From a checkpoint of a small transformer trained on Wikipedia: rotary positions, 175M tokens.
MLP neurons of a small language model. Each row is named by its layer, matrix (gate and up: input weights) and neuron, and shows model dimensions 32-159. Each number is 128 + 32 x the weight over its row's rms, rounded and kept within 0 to 255. A neuron's up and down rows have the sign that makes its largest values positive.
Before each neuron's rows, "fires on" lists the tokens most often at its 100 highest values on Wikipedia text that the model never trained on.

fires on: " Comp", " comp", "g", " dep"
L2.gate199 [123 103 147 149 158 148 149 104  98 129 117 186 114 117 107 115 101 180 114 130  88 120 125  98 122 143 113 116 200 132 153 153 115 113 124 158 154  46 180 114 108 191 100 205 124 114 114  73 108 150 116 117 131 144 122 144  86 114 153  99 158  84 190  87  90 104 101  90  96 173 106  95 120  88 133 138 147 234  57 144  99 158 151 158 141 131  87  84 147 134 108 155 127 192  87 172 108 104  96  55 149 150  96 127 150 156 143 170 157 135  81 146 143  85 151 149 103  98 105 123  70 168 120 134 132 146  79 139]
L2.up199 [174 153 114 148  97 141 133 158 104 116 158 150 141 109 143 142 170 151 152 166 157 136  46 122 151  94 118 126 113  88 122 116  67 141  87 127 113 114  78 100 130 153 139 165  75 128  91 149 205 134  98 125 157  82 106 199  63 133 177 181 151 176 122 109 191 103 128 165 141 123 139  84 186 197 108 120 153 124  68 124 114 101  85 162 151 157 128 151 166 192 143 142 106 143 134 197 109 160 160 102 160 136 160 120 120 129  93 205 146 109  79 137 132 167  88 114  85 141 161 158  96 181 154 123 149 187 152 176]

fires on: "g", "ig", "og"
L2.gate155 [152 126 120 134  94 164 152 141 160 175 128 118 103 109 167 166  99 141 162 139 153 106 115 190 108  83 180  95 137 129 126 120 113 138 134 132 143  87 119 103 144 107 120 101  90 146 134 103  87 112  66 105 100 136 161 150 182 130 155 109 106 145 116 151 140 136  86 137  99 115 144 115 117  94 119 136 141 160  83 194 186 123 151 128  21 143 124  85 139 161 152 107 156 176 146 142 169  92  77 112 163 172 124 136 144 136 164 183 127 122 126 143 124 167 111 104 118 107 136 151 116 149 104 114 176 174 136 225]
L2.up155 [137 137  52 154 144 139 154 132 118 125 113 162 104 140 104 208 152 153 166 138  66 136 105 121 111 133 113 158 118  99 133 185 113 168 133  90 103 145  73 137 120 203  80  87 123 110 103  67 190 171 110 108 106 155 114  96 105 112 140  81 172 139 147 152 140 139  98 125 162 172 142 186 162 159 156  94 164 108 154  90 115 109 183  86 132 161 114 152  92 164 154 112 129 150  75  57 105 127 149 126 114 127  84 137  90 160  67 142 125 176 123 104 120 153 109 172 132 100 102 166  94 145 156 156 125 118 207 146]

fires on: " ac", " act", " Ac", " A", "se", "os"
L4.gate48 [145 189 103  66 121 136 129 176  86  84 195 161 122  85 125 172 117  79 124 161 155  95 172 118 188 108  98  85 122 148 120 143 179 108 126 180 141 116 171  75 112 118  96  97 150 102 149 132 132 116 164  80 111  86  82 112 136  75 166 125 145 191 132 124 181 102  83 198 134  82 146 127  96 177 117  92 191 137 104 111 147  92 109  85 145 201 152 130 132 119  79 171 128 154 114 140 104 146  90 121 119 161  70 171 166 178 121  67 112 118 116 124 131 151 125 180  78 105 140 141 163 142 153 186 141  92 141 173]
L4.up48 [142 160 146 145 143 143  81 108 123 165 123 113 105 197 165 127 118 115 149 168  50  54 149 121 115  78 165 111  87 169 153 180 101 141 190 193  88 144 153 109  86 138 110 106 102 143 169 135  90 215 141  67 119 152 134 169 160  99  97 140 135 121  62 165 166 161 119 118 149 143 156 151 124  93 101 147 107 106 146  76 144 131  95 160 123 146 131 136 164 111 113 116 129 137 137 197  96 148 134 115 124 136 139 128 132 116  92 158 116 123  70 138 124 140 135 126 131 211 109  91 106 179 158 112 145 132  52  58]

fires on: " th", " Th", "ir", "h", "sh"
L4.gate174 [162 141 124 106 125 170 132  97 104 127 128 149 135  82 117  94 175  59 127 186 136 122 118  85 113  83 162 153 135 114 154 162 112 141 168 121 147 144  96 130  68  88 118 146 131 161 143 140 142 121 158 108  94 130 123 107 137 186  50 105  84 119 171  90 118 176  91 112 173 124 160 123 120 154 176 180 143 176 130 138 138 159 163 107  84 141 144 172  81 121 119 104  61 108 163 100  99 131 139 128  95 155 121 194  85 174 126 147 145 139 107 114 125 108  87 114  60 139 178 131 136  97 102 117 117 171 132 234]
L4.up174 [104 117 144  67 151 125 148 162 141 164 152 125  73 143 172 130 125 104  85 136  92 121  95 141 133 154 111  76  98 109 155  86 200 187 163 163  91 192  65 155 110 137 153 122 129 144 124 114 133 127  95 105 155 147 132 109 102 100  99 122  72 165 114 121 134  66 125  83 158 187 118 163 146 168 171 157 124 137 145 131 105 132 155 165  96 119 158  94 139  92 160 117 101 150 137 149  79 102 111 161 155 161 185 113 167 162 159  82 152 195 162  64 155  84 118 114  85 113 114 171 116  67 140 143 180 146 101 146]

fires on: "op", " By", "off", " Pat", " Sam", " in"
L2.gate253 [100 138 161 100 164  96  78 147 159 147 137 122 154 103 157 117 143 109 109 131  96  86 156 112 108 123 115  67 131 150 153 166 155 152 134 121 147 133  88 180 164  50  96 113 133 125 133 144 158 210 111 132 120 111  86  69 111  52 173 179 113 126 160 123 109  83  60 162  99  82 163 115 108 120 122 165 100 148 132 132 158 135 104 150 163  90 148 137 136 121 168 141  83 104  94 173 113 130  90  96  74 155 165 118 117  87 176 133 197 148 154 155  75 142  97 135  91  90 131 143 132 128 151 108 156 172 148 171]
L2.up253 [ 79 129 104 124 137  48 121  81 149 159 156  98 133  89 164 107  83 140 117 132 119 116 165 161 131  99 198 141  87  92 145 137 145 145 134 154 147 189 142 122 178  83 135 131  90 103 168 115 167 112 169 134 184 147 123 103 125  73 162 151 170 170 146  93 121 133 125 171  84 157 156 108 118  73 140 125 123 187 100  88 131 170 114 132 143  80 121 100 134 165 155 118 100 136  62 183 173 101 177  96 132 108 105 118  94 173 109 145 105  82 136 140 113  78 113 134 100 124 111 181 128 139 185 105 142  92 132 152]

fires on: " I", "I", " U"
L4.gate24 [154 146 157 136  98 130 129 112 127 151 147 157 138 117 123 128 158 135 151 124  98 121 159 105 186 130 210  72 163  55  98 124 129 121 127 110 130 132  76 114 138 105 155 120 144 173 160 140 115 197 174 139 158 121 137  99 154 173 178 129 185  70 161 144  87 213 104 105 113 109 194 145 182 152  98 184 162 145 128 147 132 160 112 163 148 131 165 125 115  92 120 117 156 149 126 123 115  81 122 174 115  90 168  66 105 104 125  95 178 121 143 143 108 106 173 129 131  75 175 138 143  73 145 123  96 119  92  89]
L4.up24 [148  97 162 127 117 159  99 121 113 167 162 157  88 117  98 116 131 145 132 142 126 107 146 116  81 105 177 167 143  99 109  89 134 130 148 154 121 173 132  79 141 130 136 115 129 189  99  70 100 169 138 142 157 123 118 103 137  78 100 107 111  95 154 182 135 180 117 125 136  98 173 132 133 137 107 126 122 153 198 127  90 116 163 144 160 104 140 152 198  89 115 130 129 148 166 146 122 142 175 152 120  52 136  64  74 131 126 123 214 118 131 156 177 142 121 188  90  44 154 143 118 109  41 163 146 179 104  66]

fires on: "r"
L4.gate29 [ 92 106 114  77 154 113  97  84 100 205 119  96 123 122  85 125 164  84 140 166 107 129  67 147 136  89 148  72 104 155 140 106 130 149 102 119 110 120  81 182 164 145 131 117  96  95 115 140 156 120 105 130  92 138 150  42 118 180 157 122 103 104 145 117 144 133  87 183 134  99 109 130 140 149 189 118 158 131 140  89 125 116 145 144 102 130  77 109 126 125  80  81 139 164 150 131  95 113 105 163  95 153  74 122 162 140 143 121 123 129 169 145 133 172 156 147 164  63 132 117 162 116 156 174 226 128 129 206]
L4.up29 [109 132 138  98 144  94 148 109 177 194 132 109 137 121 116 158 123 112 130 162 133 123 102 116 126 113 118 134 151 139  67 166  73 122 137 142 137 120 140  75 115 112  94  96 126  63 103 146 136 137 129 146  73 172 154 106 103 118 108  91  79  97 219 123 118  75 141  82 126 135  79  73 132  79 121 135 113  68 118 114 126  40  41 169 132 146 106 110 191  97  89 117 163 161  73 138 103 112 134 142  82 131 127 163 155 152 169 121 144 102 132 163 142 104 192 160 148  78 173 152 144  47 100 117 153 134 125 143]

fires on: "E", "O", "A", "RA", " USA", "I"
L4.gate184 [149 141 102 158 110 134  71 100 117 104  97 128 136  73 132 111 148  76 130 153 128 170 141 119 183 129 168 130 167  97 126 188 117 142 114 160 134 145  75 154  95  86 133 196 113 146 126  70 133 137 115 142  97  73 170 133 113 119 158 100 163  82 149 140 119 148 108 146  90 137 124  74 158 142 101 117 136 143 200  48  90 182 104  81 171 151 149 109 136  70 155 115 132 144 116 124  66  77 127  91  83 160 121  85 150  77 110  80 124 113 107 125  77 194  92 126 156 176 198 142 131 173 140 133 182 139 149 131]
L4.up184 [185 134  75 108 119 131 116 128 147 151 158 137 134 166  98 130 113 126 116 100 173 140 192  67 123  97 164 114  97 102 115 113 156 172 161 167 110 137  84  70 135  82 160 122 145 129  85  95  70 163 151 145 145 108 145 135 162 155 104 104 187  78 135 122 128 132 120 121 119 165 144  98 148 126  49 128 160 147 176 109 110 117 131  87 118 178 164  84  79 130 133 155 105 141 114 164 106 133 133 190 103 171 189  49 196 172 148 144 136 118 128 175 155 171 115 128 110 133 104  81 137 160 146 166 138  78 169 192]

fires on: "y", "p", "ri", "che", "ip", "alf"
L4.gate21 [ 98 147 173 108 147  99 134  95  81  73  87 131 142  83 128 164 141 131 104 164 151 123 148 137 127  96 184 116 118 137 124 162 114 104  84 120 120 161  97 116 103 183 164 110 130 150 158 149 108  75  98 109 169 128 115 134 206 148 139 134 126 192 128 158  96  99 119 135 176 139 100  96 101 151 117 155 183 124 181 140 145 132 137 151 174 168 129 181 125  98 154 111 158 109 118  88 145 149  83 138 147 148 152 127 155 127  50 163 178 111 137 145 115  92 128 107 153 132 109 131  68 130  94 171 136 141 125 162]
L4.up21 [151 131  73 164  98 156 177 156 181 122 117 189 136 169  60 107 148 120 114 100 134 136 124 179 116  96 117 162  91  83 155 127  59 105  91 153 161 149 162 135 130 123 128 117 137  39 129  86 174 124  70 160  98  97 185 115 125 139 145  88 160 162 149 158 115 221 109  91 136 132 122 101 140 112 153 129 141 135 171  79 135 148 186  98 163 162  90 109  64 184 152 131  95 145 152  75  99 129  98  93 118 115 104 141 151 101 115 127 158 129 153 142 111 104 173  93 112  83 141 118 149 161 125 187  93 146 129 133]

fires on: "an", "ade", "ia", "i", "ath", "e"
L4.gate16 [164  85  86 160 178 165 112 145 146 157  87 133 133 164 126 169 126 107 165 137 169 130 141 117 107 123  94 109 153 153 176 149  58 100 128 137 147  59 147  64 221 131 134 144 111 164 105  99 157 120 160 176 174 114 107 101 157 128 109 118 124 133 199 141 152 100 163  94  66 136 119 141 129 129  78 100 113  71 103 122 157 155 169 182  77 144 113 136  99 168 153 136  49  99 163 142 115 112  88 204 161 149 189 118 130 157 131 150 152 113 101 153 176 162 181  84  91 119 127 126 103 138  94 159  73 126 135 128]
L4.up16 [179  85 148 164 127 123 184 167 156 137  86 151 123 135 146 149  86 116 147 134 166 152  57  75 146  96 129 145 105 165 198  63 167 151 176 131 142  97 138 101 143 173 133 164 183  71 134 103 113  87 200 167 153 146  43  98 123 182 137 106 151 123 146 132 102 186 161  89 142 130 143 169 133 159 139 141 129  76 129 105 151 177 125 104  93 117 144  98  83  63 144  91 167 117 137 129 153 109 131 156 116 160  93 184 117  82 130 101 144  85 114 100 170 132  92 179 125 101 106 101  29 135 109 163 149 119 122 103]

fires on: ".", " .", "es", "iving", "?"
L2.gate37 [168 152 187 149  95 195 138 131 113 129 149 130 109  90  98  78 106 102 117 103 149 104 210 113 113 171 167 129 186 176  76 156 109  86 173 168  97 128 133  89 139 144 125  87 170 119  81  69 129 164  85  93 125 184 132 143 171 112 103  93 152 200 144 141 147 120 138 156 122 159 131 119 105 123 124 151 163 140 105 106 116 152  94  96  84  34 140 129 130 106 151 150 106 128 151 101 141 140 114 144 143  74  96 133 173 118  83 114  95 120  95 154  70 149 154 107 116 124  65 177 147 169 146 117 146 169 110 151]
L2.up37 [158 127 204 111 110  88 153 123  95  79 185 173  84 111 128 115  60  90 123 137 121 101 174 131 164 136 144 150 128 203 104 169 127  70 146 151 140  93 131 109  70 118 120 135  92  95 168 105  98 100 122  96  97 196 119 168 135 176 136  92 105 172 123 138 128 102 135 185 126  98 166 124  87  90 141 124  85 108  85 100 195  86 128 118  91  75 155 132 145 130 108  96 124 120  92 124 101 144 180  85 102 132 145 101 112 116  82 127 109 125 126 140 117 149  86 100 172 161 161 164  97 185 110 111  73 135  95 102]

fires on: "og", "r", "ab", "ber", "od"
L2.gate73 [159 111 167 136 197 158 120 175 112 109 112 163 135 128  89 103 137  88  95  88 163 141 113 113 146 137 177  65  96 158 137 133  80 152  88 148 136 105 114 161 175 187 127 161 112 106 119 120 135  76 109 159  96 175 206 100 149 139 109 119  55  96 126 179 138  67 156 161 151 153 124 131  80 165 123 143 165 132 165 100 150 134 139 113 175 100 172 117 143 137  81 165 139 181  77  96 140  83  78 136 104 137 124 133 121 173 149 156 159 143 169 136 170  80 101 178 149  72 133 122 115 124 141 144  95 124 113 143]
L2.up73 [188 113 132  99 157 101 185  71 164 157  81 124 138 196 125 118 140 147  98  87 154 100 101 162  92  71  92 107 134 147  58 137 106  95 118 132 124 113 190 127 118 121 122 134 146  78 134 115  97 140 123 132 119 128  98 124 177 185 176 151 171 136 194 109  85 106 143 169 149 152  53 150 144 177 141 167  89 170 115 163  79 136 142 144 126 159 191 172 131 132 149 119 135 146  48 202 126  94  98 130 133 120 170 128 163 154 155 136 149 148 142 140  89 106 131 122  98 126 139 162 127 153  73 150 169  98 140 170]